Part of a small language model's weights.
Size: 10 layers, 10 heads of 64 (2 for keys and values).
Training: a variant of Muon for these matrices, 12278 steps.
MLP neurons of a small language model. Each row is named by its layer, matrix (gate and up: input weights; down: output weights) and neuron, and shows model dimensions 192-383. Each number is 500 + 40 x the weight over its row's rms, rounded and kept within 0 to 999. Numbers have three digits each. A neuron's up and down rows have the sign that makes its largest values positive.
After each neuron's rows, "fires on" lists the tokens most often at its 100 highest values on Wikipedia text that the model never trained on.

L7.gate280:553546445533504503497478530492480463539493502476401568528460519461405449525530503541436476514491471518507505514500537515521481554411453513602451496456525496456482519410524481447509501504480478464494440496572465470514452435501488432469511495497541596539574484516472531561495509512512502475395563498516525462525482458492473532515489588492468523481505465381544468481589442523506482437517545499473480470580513495463441494507522487562493484457527493525545539504452501481499478500519487547493507472480550464459515486496529553554519526493536524503516525468431480551478541463555531483
L7.up280:413513472482532540533393515504524535459583464464485492475466444458463504440500487477453554524463449445550401524537516438510471506452521503531444508447463453519492506456481420491531557503531447448547479469552565462457469493488453455518500456496485527477516490451526552512448466432521533517502468513537502464458476459458513517529489586537461516597493504540550499490522527510550502488489515578460566512510508525482497527534481542584524474415455525543546544488481565475559490500534437507498482497503495462461520587576545547591530527501514533514555465475452472605473601431620512413
L7.down280:464531515528521492477553547519454513514449484487496499573609485498481522527471490484413398468509519506576494538455510514511461469445496495562451475535506516533460537422526462461526465462533475539535460497518465468464507522499564456455448467473526486526509455503502548445468516435532445491476513504489508535512531503491483539517425567511503496484529482485612556464521553549540467484556514511516470503501477513537534481470498474516492459498568506434532554475514524505509490521503461537511514432504491498493518502511451449490534544532543495487494486508498509462499499437490513473
fires on: " |", " Route", ".", ":", " over"

L5.gate1101:481532440477548443525504537491526468493515494478483560500500495483481503427583438564473552539507496592570536543530527506502490435559491512546572513502443515444467529420497493530505582490518512446483507470490435496496553507495528559414483528520535549524494515496538553523492543480518500519559457509495465478477474480512532528486476471462462511526443550426558541536528568518510554559489560433494472460542534471566437539471510525462434458502434523492472507519514474494443570482614471553532494486455482530493502463539484539494466515570485546528492479543488516465482464502600460503
L5.up1101:480502415502491524471545524577463519467453504486546463527418477484473509538533522525522519503414525495442511542548513421547445520443476522594620480576471483551498495409494504451484483569508473529456565554500385430550542418499497511503492539437473537487516514431503474509460433550478470449541427490499519455483516491534487549468433486543521515458574543432519492492555550524472578488533537441478435524481583483476509542459486441508500468494468495539556500472533463517559502444493560474488510516502501550473504418467498462461419518465510460499444417449487539416448496544459543442
L5.down1101:503520564533501572552481446475579536432480498436469463503510481479457523560505413505553544488540482452522509431487457549386448501546487476531502435501552546510491459525557452500446557548478433487547496509495533504473523513535446459517533442536477478455453534465533467462511482492527440498483478518530512559464536471525479552503564533519504507514523507512567508491467459495538433482521412523487596564537471528515458540527512476490458625527479512553581486478550594517493523466488535560504530472513566470441560530463446445530535609503542522494532542503492480534537543436471463496
fires on: ",", ";", ":", " with"

L7.gate1134:538494469552500573540478509479494542472492480601504500462507484532420529514540539503479414550525433517503500474501567477511497518588515479461454486489517507524556515408527505564610555542469448496542539459499448478540532542596485508520538501476471525523522581461509491470531522450517520522485547503444487538498523503471535444525486519486460499477433548555484487422432578491452551454517484557517525506481524503476459462542498443529508447523408531490511447452476533517471543505512495532579471590545463542515485579522441505471483427562491531444481479507507474483466474457500517518
L7.up1134:505520441525472509443435522486485487417515511549507459516427520564406604459503533580579413419471508489505532516543471507505531519532450509476450484506499503522526515490502441515570497486480498463535535483517526516519425524493475514571526530506518468448517468526553483466542444494456505532437547521453538514499443532485439523509436540517441548457494556562537539495465557509487520521553486479476438494483475455488486500503439520496533473518551535526483497606494506466494530444412526519476460496481528483569577584436417496516482466590533536440502524504519485477435486534482426506
L7.down1134:466511479524505482531502481515560573493520512406530474533451494486463442484513575519433558492534473537513512515506490417485465514525551482519572535519491503547509434459523488435527568444488530456556517432532543486441468532523540427515498500484507516424538567540570495496512497503544509523556494442507487468475471500455459502497475527407469456497544575519516508542530530476510471469538456502473487532524477497481432439532408436417489485499472518438445491479528526568441436514441488491499434542520534537477496527429499427483493512529482524483577545511488489526439485566370514516
fires on: ":", " |", ".", "-"

L7.gate694:512520501445467551529435501573538456491495546499517429563497502473459472496556470550595547447541460575481552518563477477455482437487506492452508482472545491432524526422501507478513535534490468512479513473554464559541559485483463500447577511555471455453537558540431569538511527479518525470521460514501494512482543532495508476549419428533486481514461490566506498514499555506576538490484509462500530496536522500524550452554481375464582510450556482522573484582526578468504461513501470526561537441467523476492507590497458488542473509473564503439519555526483503504548485505545499459
L7.up694:499563525445548481529540519481501468573533537501534501487539468484486566496558521512541493439471473538513458515470490538497510478531510445532491558544497561526479485472540490445514508504475496467529533511459487525550543433545497483515532528513473509534428571494564580472510461597483498498482520524503489484491523494471505517577489425485516506500457492475472444446497510552499539409482485525578506472551521474459517500465517376520502558509456422483454440517503474471583508563514495481462508510511551509525456481510463565515546533525492574547479448512505534467398501487489447494
L7.down694:521545532525491526497502535454554507468471465497518481492487478521604443533482507569495485469542523509475462482526533555453504460553525483466529427491510470527456483483424490480513516515479554555495523521543509433538499520475452523479434491503483574506498560494527555502532478498465481521479501512541518539538559535521484491481437559531484462504527473474599535536485472467496555454410519492520480530508523535506504495486537612568384463568473534487464467469545435551543469540531490487544477482572426499452468495510469549508464533521470502495545480535468464535422492425500450519
fires on: " for", "—", " part", " of", " chairman", " on"

L7.gate677:526536522523437436447490514529503501555463516518514523500463507542514413517500576494462479549425526415449529530465512502609534477517571467496424464435441509433518502546495589500514452446412484445478524581509606425531440459457523458518538439503481554526516535534485479527479501513496508422522481482489530448501569467459480421536496510538441513471451484470571469478493525489498522547504459489503433537542496554488428563476562471472500490457538440540514539494552505480448515524553506601447508515509556505573493509508432498509450429537520459532514496481474479509435586462487438449
L7.up677:456468458549486472496477563485499502560482604558502436467430447467409505506439514530458536518503475434521490472495524460503497447514493501516470442466493488529525539452503493506534468454542539497581567479518586442470496519469565494511528528503490448457499484480487509514533461493542516553502475507503515557583540465540553447513587534512486474514476426445477472586486539500533481488476447465451497478479529497556439423475505516474534548471518471453533499499461552544577469479555534591539542548519428444564433479525481549532539458516471511423559489495419484469479444462529600485
L7.down677:542493498508507454492425527513480473497512497477432489516466452469523493571455479465458570524533460506512418540475572488505485493465499501478466535533491535496467450512562496483455528503509449468469512512534439446495476462476498486486525515491503458492569447553446561459452511481443474538518454479466482434503546488505482503504440543507499607405433477549524541503436512541562426507476526456447498486481502466491477459518444501526496524491652527433473505517576491479453477626509403480502452593549497487471502473518437498509506549477576573502547555504511514478498502439479449543
fires on: " a", " over", " total"

L5.gate759:499521494503503469539440487509541457437452577495502502523347518485473479475528546502479513538494525504542481531525477532550489497488466492563482468499466537452489461418496408442491543502582504545568519461552521525500523435467521538468517491490483542525481501425516479427524538458528492519553533507546504513509502502553462504499501455521479546452510531501470555529505477510471501501509412517534441442448485520453563515423486517402533488431530478544520404440439505469510492578619450520550490408543496521489543552504498458435462525492410563440504508477493519513522476443517491503
L5.up759:463508470518473440469462580507461526497493533498524504494456553485430436479451493524503520445446493561519482594548490537453530481531557502537526473548516499550502529532460545516478475561478393558536466486466533539427485472408518481465531524539484505522513555500422483430548372518534454484542506541534487495545528473626560446490433519513579460485497456494427496495514575520520525512443514547539477362434517471450461508478496564407495449521520537507469495518535492498482483514558531484555599396549488514467494434497506570471414503508534521471539486454478512484464478488493544551
L5.down759:439571507563485458478471593539515542488536519516554514488467593575550533468468487543512539504438531509518511512556503498477535586468441471546455511546598482543483511488510530523432479426452555523517500450489464511489450496487498521542571500476575477533528533492588471486429536457515563523507478544500470520519494465476504564537566477440480488517502515571496500486539499475568497459480479480522538547530512517521445478502483461527505534440553585516524441545493488578469496557538500463466437577503538483493551504501447493569520538539468568466495519490560497474440479479505532549
fires on: "\n", " \"", ","

L5.gate187:557502507480535453511453505545488566481436498488472507473561432486516514490511511457514545491551511501570443492523500510466479495544545517423530489470443502487451431519463534515489403554480519547578472495502525521483485546502465442538542493510496576478507440481515454514541532458423569554512444501422500484476503524516529462500493453546409522510408457463485473477574451482511490499523529524534532581516464450398495521503416524480556459569473578588575489524434504485467496522522562548490553393575512490560475501461508502491586455546492581462467451486495449502562481555543587414
L5.up187:471532495610421437498608479582536524540539576463486497504489414514491462473571584468430421512526469491441444463435462551486531554450424495479500539556474540472493448472530453442530500486489510492501521537509498486509503485520519534493436509504501492470439532510486517514479505475416471493492438521459542522509456564578502494575487572479468476479522508454482471510621511498496488539525499581496535520497482526452415461522515440453475535529496568498553544547515478414558461602549498494481577529487570486528532484495492497500512515511528518526552543485445477513462395415485532491
L5.down187:476579505549527542506541528516513531563438607479471465465479486583473456494512574492438459509493530456480527477442508491482549597474445520459461505509460477480468396493525508542543521564500513526529498510533446533465447483515529546449481527502515518497476465488488499468487543484462480495467504508486504463511474550549477442503519613481510477528516511492506436503503578549446525535467514519518491544518393540546420536468516448512475576482507518491527553542522475492510476524508536445553558568568455476519498443461549461440466465406480510584490519543453463519537460467480524436
fires on: "S", " C", "C", "e", " 0", " NCAA"

L2.gate1147:562543525438481460487482465504519549503555512495491458495501460456468518578493496498499478500541499551502488519454453531448494530455454461523480437463502573529513435499531483474532533543471453558514555463560520523544484433472433525462453530478447507543422511506431487502534506517473512518508522489475447459521444530508511551485625435508516535523444467503429547499491427498542476516537458495476449488471505530572565509517477504465508456551495433536499392442484528514461449554515492472548496534452485454486452520464350482524479457498481511508492462491513516455509573507482527467
L2.up1147:573565460481476468414547518499513509455546568574522534429523565462446479501512458501575485460506580575501521525480485459472503530508468489555491528431506535476471497487469498499525556524512512468579484484472471480512472485534457525487548512508430512539470468484553505539521535545481460538525386501481505476475516488474499490514512442457509517547406511454431548553526498439500520467578413521521488420550469534533510467549541474475527489451479471517453380487487518495447485531508456448558490513544581550479572481528372514556606515531485452582469421548501545496503525548481499534
L2.down1147:562516483495493471518596475523504495483540525529502520474543538433492500526501528531517513506495531461468546491444450506485472547419506448499433459485461503458525499601446507566480453475472495490496481497461460473454579434410423471516525414523465527535506435519517524513502539545504495482496513464522513469462522489473527451479456480487573525592505504566550532532519543488550523459501497538493547451506480447539482516531534495429450464462419528453502468518476527552522456518514474463580464496451550517439438557535423462498542490514462511492537546515459522518537464527492406518
fires on: "\n", " other", " different"

L7.gate1001:495512538536526568434529502442486567432537505564488550528485491472540481495445502502526485494471553494497470543487532535434466472492464500478477511501456538525556510549522521552567494485495506582533560505515494487449460504492501510465533478506517499467465489463528449493502532561484500429559511493505475496570480462491542499497487443527546485470477402445505478521467517504533428467456489497450484574536478516374545528498511451547428431545467543523540473558469428504544464489532562498513527622544487525513470469555483478508510419547524534483534542461467509421496506454523508488
L7.up1001:510497488529427508520488545498519446470509503533440608509464526540482564518452465462546510496488460493537413598500503515442465564464419494469545558509497528536493432489509501501481485443540468453479474530441420480477416494576415496458515498491517494476460493480492473533517483551527541475504502491457460490588507502523458472567471438493504485418438544509452538503496578485474475513496452475544495476556530454500528443445419479490552488542489476528550511493469428491514479517524497518496550477527546503496486456420437481543595524505545494508561517483475566476476527519557432548
L7.down1001:526489491479496549535505514538506534495519540497540469498516463475503501434501452487502523499449488476438458478471490527464467605517448456460523455473512462514456494548502495410502512532531540474448502517532475513580494470509513516538528510507465520497443511487505507445487501528543527583526471484520514425593479596561497520455558605519524494515547527511493462490511543526554485476529466442534474534559544484496500494561462511554511455508505522530513469529505424502492489391498477480486484490466504511548555528506476484448507538525515517501514493424432525492458573522663476461
fires on: "\n", " \""

L7.gate1059:492532524537498536443576488468543508507523541492483456475526497374498540422453483409530517527497528423443518468460516554465452511556464459528499465514387469481496542540453480430522506552531514523475510542562539434508452507442518402484500505491564587546516515533505469416496528466483517486494449535494452575525476558448562464458547518434454497456534409468530489532533519520558519493525487471439547485495524489446556511472511432445532463465466431507497495472508500616482565471553424499499498429463445505494443540549540407494550520473494546505521497467523515517491465456466514474
L7.up1059:529565469523503491468525490494417497501500509543541493455452486516471514544518510511520531471494543489574511629567484523430504555510579517562460451444504582542566505482496506505433495420516431550450547469575532574473456500587507569435522495486531556438505494487461520478450489536469499525476515472506537483535493484449489427557519581515529506466483500496500475500487546483522482481450548486502469444495550536399556534486550467472548451462567530550502526504440514472414543502477462467576501465543548470519555444520447559528500466449481482579531474522469506504468553405452470447
L7.down1059:541596502521536489504487575486576503468484536521532444542480431534534474532487515470452488574491467488443526440457522558502538523451580527538517538533475601578450534495609474497438593521490504529478470515440459498457511454493449489470438564541529516486505482510477528399441379501491457546483445552487549476554507495497493474420499469454516471528487514506439527470512523548540447508512457457433431561457487468462509591462499434499475563502509536426469457492522578501481452524527440485503494502462482523489531483454541561428513499558505514493518521508486507478491504576471441489
fires on: ",", "."

L7.gate453:484519509444504480449501440545472488429477511499431484557516455563550515503528485481512508431506532502508435563609443466478534518492484467525498496495497481530543441397472474474487492455514485524545505540456405522530506450492459490438506517485468526516530519561491531435449401550496457548508467527480536495528442512491553409459461523512449442539523459479463535592574476454475490517511474455405532508528453545500543571516460518390441528523545494529520449464519494432510512495496432553543460465551441494477551515459528490555462538584472541432482510533484452501577499518545462549
L7.up453:511494467530473512518463522491428476440505448445491527480486558462493507490491460488530468469528514490494424560577488468445535533516469519549484513520483528434466539484498466521517425503434546565530518510537459529497479480481506592454462445524494502520474607539490576477475545478527497451507490503425443522483530508511484462488476463477502467551495542447529423466529582467541454505504540544499565510522419586463486524473460456487495489566488542511509425524469482507513518486578493537469528481486540455510540504482478464483536554443509474429509570493518482475487524493477571547
L7.down453:522468499524517440602475492500557467449588573485498503512470483540486483533500502525531486488523507494448534499565484496487510476544511549507516561518529480467514527530516491533509506408503446504510573475510533509565468510483526491495582514490514507509516550492515518510532559483550511461543541537497459575565521468454518497508553508499475501505493482533572547428536532542516549465515542499525461452485543453522502543460539538513514565499527510495524525514508531583475479508551509553469442444505499519450482548571546529545504520538506448463538491486529519538485566477527566478
fires on: " (", " \"", "—"

L7.gate1237:505505456500537448495561484490474463452532515517523550448552443509532427501434486481482429552463513497552564482482528489471568477495454510488455530553505478445501444585504576503476515564523533469532456576478494542482519465477468512477542511491478526525457478455511525483552492502603519464521472497479457474469457463582594491568453511560466504545480555510517381483454518509531508551549515467553479512564498455529520454461444461480525472444476471523477506474531477471517466563501490510557544513505475440476537524538449492503574504493474493573549463546563491546523540513525474483
L7.up1237:475429461494435557422516557538535452515532500546497449449540579506512543489495540618428588525522514528547468479514577503549531456582468537501431496453455549493519506544492463527525508518537548434538481506472540560527510551510492506538441465542446481493507450484408488510465476531493495443524528444517554504459538480504572408413538546492599486492439484502480444539517484484513508480492579460435544407465497480535536504516470494471420506442475526461504481514489511536506463459547506507568587502458520505535540449453489555537549506490541511465605500547530444505501489505529522458
L7.down1237:434482503486510508495509470430522600507507485490513502530522503514544477453518496560503586492493416540486498526528475498469473521551530482474497486662505533496543568499569474572462524494471536478500520516413472495445555499469437449592545508474478479497448469395378525458531516508407431424496580512526453432506549557561515498458423433485462564436463543552435485483489457525498552486465522451472471468549518485481498422504499486509517487574527505431492512496511566455568562515443468465548439527443556548521542491485546503496457552469506438419449498532546511474482454469432485445
fires on: ",", " is", ")", " as", " a", " She"

L5.gate1230:611512488515538492518531579524456479491521464493459448544460524514532468420464417438515441406532455547514474540520447511476420494530512493466515530548473460465550538461511499578473504531450530481493554494487519551461446553511510426541509451490427548476535521533522505531437466514453494566479510498457485524475495555514529448525468523476576555475526552504520460576460457528494432486511455390503482467532500448511535437490491431489512470515448427501513500527473514483466433499439515492530476472456512414512451487538516442446515547486484533513518469550545547458481494519531577461
L5.up1230:527505530487525533498534514518508525460421560503503523412567517433483479485484487496584456522412484541461478537451488569502486561544463477562547460536481490495457480536476470477435544517525512447455510487504510516476539495525471476510516522536482503424578578472533488499519491531518474488499559465498478533537492499541541526498524472506511515530490495570507447515509493550588489517486448468468513496520461445479496498464500488476441493456522544483474507568482511525550464478462470457534476498389585488550423495491537479523510552525552509490453463527503548520515416575505557473
L5.down1230:533506518615522474568489464515457476409472533495505463540528577454510476438524495474489467468515542571501469507524493489466522489510535501531502470520496523509440467482521515539487428479473554475457539531539454521506550573520411521489467473507463582517493504536541492610480446452447508489510502500529515580460505518512571476522508433477472535558571472520537555542498518500468558454441501516546559567433484531513468527468475489448465482434481466453497475492505493568500580567534503549486526392451529519524480462572517487509520509475584504490524486519477536535539597494608475455
fires on: " on", " for", " in", " by"

L2.gate480:510491478471525492502478499462474544452490584507546483529490545485507493588421533533450514492465527495531522500475471496494466527439523526510459559464497491554515476547566497589458501507514537483511449550497578501477445434505471521457522451505425486465455542501535390467485536482507375591434477521509470371520540518508449491510458438462462516495541458426475572485432450503495499435445490455516397424446450490521449554440439429509504514535514493526511447535479546473443458463581560486505490488519443459467546519513485478478463504457525514464432474476531451515502476464490463469
L2.up480:519480550454469452449514458476454555474521560439474523497477489537514483546470524432507555568465552475545530460493390431472463543465512529449498581484492450553521482546513505509518469509465514521516418542408530495412410470470502518428500478448473526502457525506418451504472532517546464497441552474501472455522501533471473471439418436484527499556474513498487535451433456453483516424491467440492460463510448514500449528497455472464518455550499528508458468533499548508476518449613564434509481432529490489438533547474542473460525522487475559482467489385432545466564448470504540488
L2.down480:524502468532505568420475515523530493485523518487459516552470450561544471531499516446452529485459490540516447564489502469506503556553541482523494588537530486516496497482522525468493530448515557614509467497480490492505483400472551536413481478523493503570476530476511508507461521519484567510418476541459466491497526547508450491495521486479529525516507422539514532471532491511464485466507502495494471470530411521516485503508505532508537464528413563504456494509528488460473518486543577500576508445522394500474480580519540437465475585495516434481512515475536437541491474559507484485
fires on: "\n", "aps"

L5.gate926:551470536576564518501518596473473544502458512450493451554549482459540469481503521516484487562505519488537522477481520498461507597524463475535514534462490487571512572449542464575538510468493570466523484484500528510503464525506536442472479547474501512508527608499492525479506469486518497523513531536465494476456441497561485433525468476586490402506432516497485556550463551484551532507429447547481476517497494532496459539452512484466452466401453523551536501511459426543523446562492484505482489498555525478511456466492463447458495527509547505496509561543535468528472491528418509549
L5.up926:482540530449508470481439506464462477530501513511541546488502529413452457487523533532483506450494573456413500458490512418515420544515529421519544508480464575534531479509595411466484510464555453512453424502516484460490482498558492508439452481490480504458501543549442497511526502434564497520554436483547488552558467518480506499499426554524488480498449480524433534568567534498509478488474441431481480528507507518501430516442436513522500535519465492472564519473545534496457532546483498519473532480492515520485396512517509508530503467495457582528495547548446405488496489508518492463
L5.down926:508514448464544516492447561451420514450541499552464490425429553384509415516435530507511535465462481552512500512499468540466459467442535525522538594478512484442486498505558485534556548467429502454522533473545466469493464445440509502472515488484450521448446445495465515532548505493547553489531519517527504468438476482540434517504496485510479479503533567472513483491445577522540536603575467415479498466498466506511449477426495537489514509544491511467478487535521522546506489532447499462502578435564422497481594492409454524543434482559482506513456467479467510487465471468476494511
fires on: ",", ".", " 18", "%", " 2003"

L5.gate1471:505399532471546508463489404456485425469521536483513430503591544516441520496545458533471512500497493556519465481488423613430535496482465463520530458487427606533518556559462417476500521479524476472414475491531448491574465427454441489510567463601511484508550518509497444469528508501504503481514512487532472455554520556477565513546543525472495448543494466506542564521476504483447494458522549459493463480550419556500564489483498460480537508514460475519561571442464552492492505490531502418464430479499506550520479512509459486523531527495504583428486443482437517494475458452570559468
L5.up1471:492516430492473484422542513511492496449516547475571531510528457477452547456488494454500490462477513522492497458520489518497602576549499536488507504464483488473512490495499438532485493490498448481507525445495496585439457508562460540521537490501528541609558434484524565489526592461494563513550404526471496497511517481481512475559518495464514505455484499466398533475636457466494415545524420486468461537513443492591482493418435501459483459513536481473494482457475498504505562543521460510548526459573505471511533473502447460450559501537507490490488461474539540504467432465476575540
L5.down1471:515470440493475518533538466517507504545506514492491551522490470520490488537450491538466496524517542507498433477465449527475541453472430503513521505465471500524480469502509476426517505507514428439453482454541486478530525515463530524524566458516611525432543555506482497462553510505475436486489417545576490508482452546484475538535495508522448425512496476523497545493480523522515504490563486552492475448511516511413538479454451468490515518475487479501498591519471492498500470469435567535463501478533513523410505543503544467519495473445484483498509560541536490510520478465568494542
fires on: "\n"

L5.gate1597:470490521531518463498597543485459502487455511472596560542480509470497477456511451542538448494530514474434473454509504553459475479437501515425515441450540492499522488499488451555492517516518464486529474468527488526499446586445558552533458485475497519490439573459541529450505511498482517491452477483512519545502476525450579548503448590520512485481448510467479479473537430498485528451450489476492415498474527500492465469528502518493521415531452508519508510467486588467488478492550428490496514549523494481388463511522461493454504445558473490399502547504506466438514516532517448552
L5.up1597:463434492489512452430477496572522482504550442502509464470476438589507556489548513559581439482469505569488466570539486520509530484472472431497487515494424436426529504445511482486530438545427454469490515459528462539541417490544498494557407493470509465500462501516447509434465518570447544493510471537527501503525434590480494493524513511547497530423514488516472462447500499537570603450483497493507506483506491511516418514479484521520516539567549499528456483502502462539536495496457524468466466525483445513485411530473507478414576540519549450465503509435569479505503553517582545496
L5.down1597:554536490516495464485402518497521540522480520482491492501525531550506432496498492507462455452544500456496524569500475396509594511476406479567514460538490476558488466495549446441476477582541493506456466519501472560581538493498466543489532506553492530547541480506467454454492496564574512538520429509535532470537467489492531497502512428557487490444547507484591506495444460484461517477378536542482567505532511488448493518510456536566562502505547506522424506506480478523539533529537443457502509485518478551482430492563500480616538485573511469438459482480545493506604469533492452470
fires on: " |", ":", " at", ".", " @", ")"

L7.gate824:507414522521566508508528522533557536553435505453547566454513419470514524438555496565519531556496530431563461531466512538452455425400617481455421461442530528510571485449439490513451539518465547567473483514454459495603507480477508469534555525435514556457521474451547437526438490481441461459452503566514480451506521481482464540573491547542558504509521567469500498512498489536502531458486530543473543525549503442462510521381477553554500447502447530546520515507501476482471549528499501551470470519534558519511568512526502536513516483532560489419507496517495500465528526560489431520
L7.up824:511427470526495437463541450459450526426416492591476457458522445509508436519441471536394525545474551472490482484447450421485486452464497548433529459500442475450503540448525477561477526493492486590513442500549535487449499565501523489460575591482473520460474481500528496522456503495551518539485505511484531457516485410508509535517452485501488492556540514450506554600522549504484519513504475553507493529541461476513554483492516537496449484489503526487460544519500508532496519487493497554478528580573515507511538511474513527458482420483576509467577538511498534530513505529533509464
L7.down824:536494471539552464533494495566586441585543482446539562493428539462478528451488475515480532506473438504512538492574513498450500472455593501449500487495466478440481485543570491375475485586516468504447505528541527521452531479428391527540476409518554595511520492565481505556502496510555521463495526463458420480398495551473529484467516454504481528438477542466508515438470524486621467491545466492544503548490514501491431492467527511369483608508517557433405511412522493510460520485467513532463525483502493497469428543486506494522460451489448566539552482487495524519517444457487471491
fires on: " a", " at", " the", " of", " A", " built"

L2.gate203:453484534405510512476504453545450495428496492434545367564480439475490530510514491582547487529515503460542537526447491509554522504497560485546484481480486530540453478483517489399462520537542554505547514476460521506470533442507457511539501518483507507523427499549521494484466451494469461548470494496498565506472429481476489521451461502426555541420501541525588471524524500548558488529523474491428443489552495575577463538552509503575568476578573519507474553457429533509567468554527546557498417499523416470485453498469537595470471489539587445503479555451437468485467493418499481504
L2.up203:522454557497555537502520568523542523439501472458476484491524416550560548545506505501509481506510551499469504474524586453523470554476475508504454511476586526444459461501461462495477539472411534544521532500536448511472440484393526465526510480502511580429540487610478465489539454529489481498498445561471521541517497573448525515420517541528477501509436441498475500491565470499525398598427503484538500474486574455475451497556510500461600487498478462494482457549508523524527576438525542491481445518465465476524502490480549536486496400509440465515534543502519502453492503494554424557
L2.down203:526524519503433488503448488461517534473480505551510438498515506505499592488505485463491464517505539439471525489420484520545503514387465481549510420541387472586560470496484480494562422513515554529531495561466568425489504444509519539436483440547480418545465494504574494525518470493538417515541440478492490453528462509432482529466512455402506465516383579492494481472472476541503507500513582548462476493536477465519482564548438530495454446454534476508497505437533485402445457501456475532443488505456469529485464519447511517454491454444513528520514465524444518568506482446515506493
fires on: " |", " also", "\n", " /"

L7.gate58:541580487479528438530524507442513582510528552508461473474597516517448495493530574516556512539512509449533378463506494554472485606471566515448526459497521511480523521539529521434475459557501528509536485501469487497472484463417528508469521497468555531517484472506485478498492529500516506505443488431497510519450470516480526545498524518506536482538548488513564537473526482557480450530588513546522599497478459465433371523489502449389476528521480513510502477538628457535505507525474544482513473543487496479488447480483453428526502488515431489512515494450505529515437482483469568531
L7.up58:438468575557594408493514396507528467495506550446464494480585494500480593530523484436490518493532527420502509506530476547460544561462498509475495439513464580443489488557563474504537523463569544513509529545548469511532522515446409523453539454494537521519497472515488493442479603429494489501446480477462486571475610528530566490543478474432475457501503487556475500579566513468520486503498533508431542395560473492457496478464457497566499553527506497523505524515610536493486498550555528493465481629465537459533487464460452448568488484493477556486468595498548481495559493473493538472
L7.down58:444504549497528556534487488464504443588488540460472455445507498574478505540504524447552472601533464520478469490512497638468489530442509439503515424492460509464498467503486476524502543541515547531434569457462454478536559419504484512490522467474485508506476538547507418416478486459510514545446477468467602539493543464474438478511513499449489441501499469436489526512476469497517484479531498590509494456513534507512485477468548505545484510533498506484487548486490523462488547557490543518521558583464569507507480489500533470488504587513449582526474562492454437500445553491467501449
fires on: "C", "c", " c"

L5.gate401:481441439523453447444528464528506503495468476492447531509512562476507472524529500574483545566545485532542471504568461457506517535514520431541504581381484485460476492467530442517480411448497566519513500442474499408485428392474434562521497512495448479474539438469464604552572532504503504474558481492451469515524561549510521580520488468520500517500497474495497500432503468469431455513572464468549537510521581544462523537552446468469518498535462502494468558429485533518524438497536590503485552436502466525510458522536512460422492439481532443495457541541484496469506517444584463525
L5.up401:495495441543469388559535541474443532567466520536478485459532529555497500437521471522475532496423431509527457576465510469463554493529530529434464507535516460494512501535510439476532496510475533497535446469475528533468461506550484527507524469521482481487496497459453547535467473494479518514508512506527492511465535558499552591510503494555510438461567491478497519556472494493532526464412531492505543477502448509479440519489524501435509451496501459567557555523421524496485401465579475486549447481439468391466516482494526460515452413506524459473498485502505514489510516469488527499
L5.down401:456514476505530561537431565425462567521519508510479544492534533495496430467521476509503560468449552542418524533484464451509516555518478521491474504511519488518552424524516526500489503515476549495478482452542556487544465492558514537476438475484475505496469574480499467535475509444501452458544535503492526448531496574522529541437487457485443453542499464556522563512487493491540525509489469464514463466488575450500469416467487489512540475522511515468529540463408526529467430556467526560416421525439460491478500524478603512494488469570530503508453534484488518514533419494579468510
fires on: " |", ":", "\n", "-", " -"

L5.gate168:494487490467562520503531504570469536522490514474533470617459498513459458444484463459542523552489546500466446540481497515497485507438519481519425505475536491561481488476468529415548473465422509533487499443542455509487448558456515398417413528504442527540473533472399472487489496550529481440507528527477441490404507449414478442517457467485455486569488500523542489539509487451499534489487475473500516557509522525488521520524591510467479525440460486475459459486511489470408391525526474515477518464575490511534548490478455558446525485520483489555524479493457571542504496432454560428
L5.up168:490517520472466474482538536538525548495501530480554524463519480515371418580511487456492497465503532529516453596526509451517575455490516558494524448461518506468528505503556518522494511449452436509455475454473484511463383467472552454474500511479507509496454508537413543572543501529492561475480455483548517532538492520511518457447490521475413461490515437495548428518486496420559528509468490525506424496543516547536493541470513527453551513406531500450489484530533545465469421496607471507531513530458502443456549502493470539517464477508530486553517468476464516534425569527473452430
L5.down168:459524483471444491489439522478499511542546512575539567398424503492469480399539504460518476504482486471481490499518511560563490450450495523591502514400537520515540518527569495495534514489501543498478480521504511468531386538464564441494498539496548539442464556467432501528526436475519552493455513459438534444535452491492544495476446442508489528433500478468492507575519517497459473530558458461483552485511486547586459542436509543477490503462538492456557512494520494548522457511546488569529514506513549414459480466476464527464477555509491491525496499563452533557434530501500504506
fires on: " over", " to", " than", " pre", " approximately"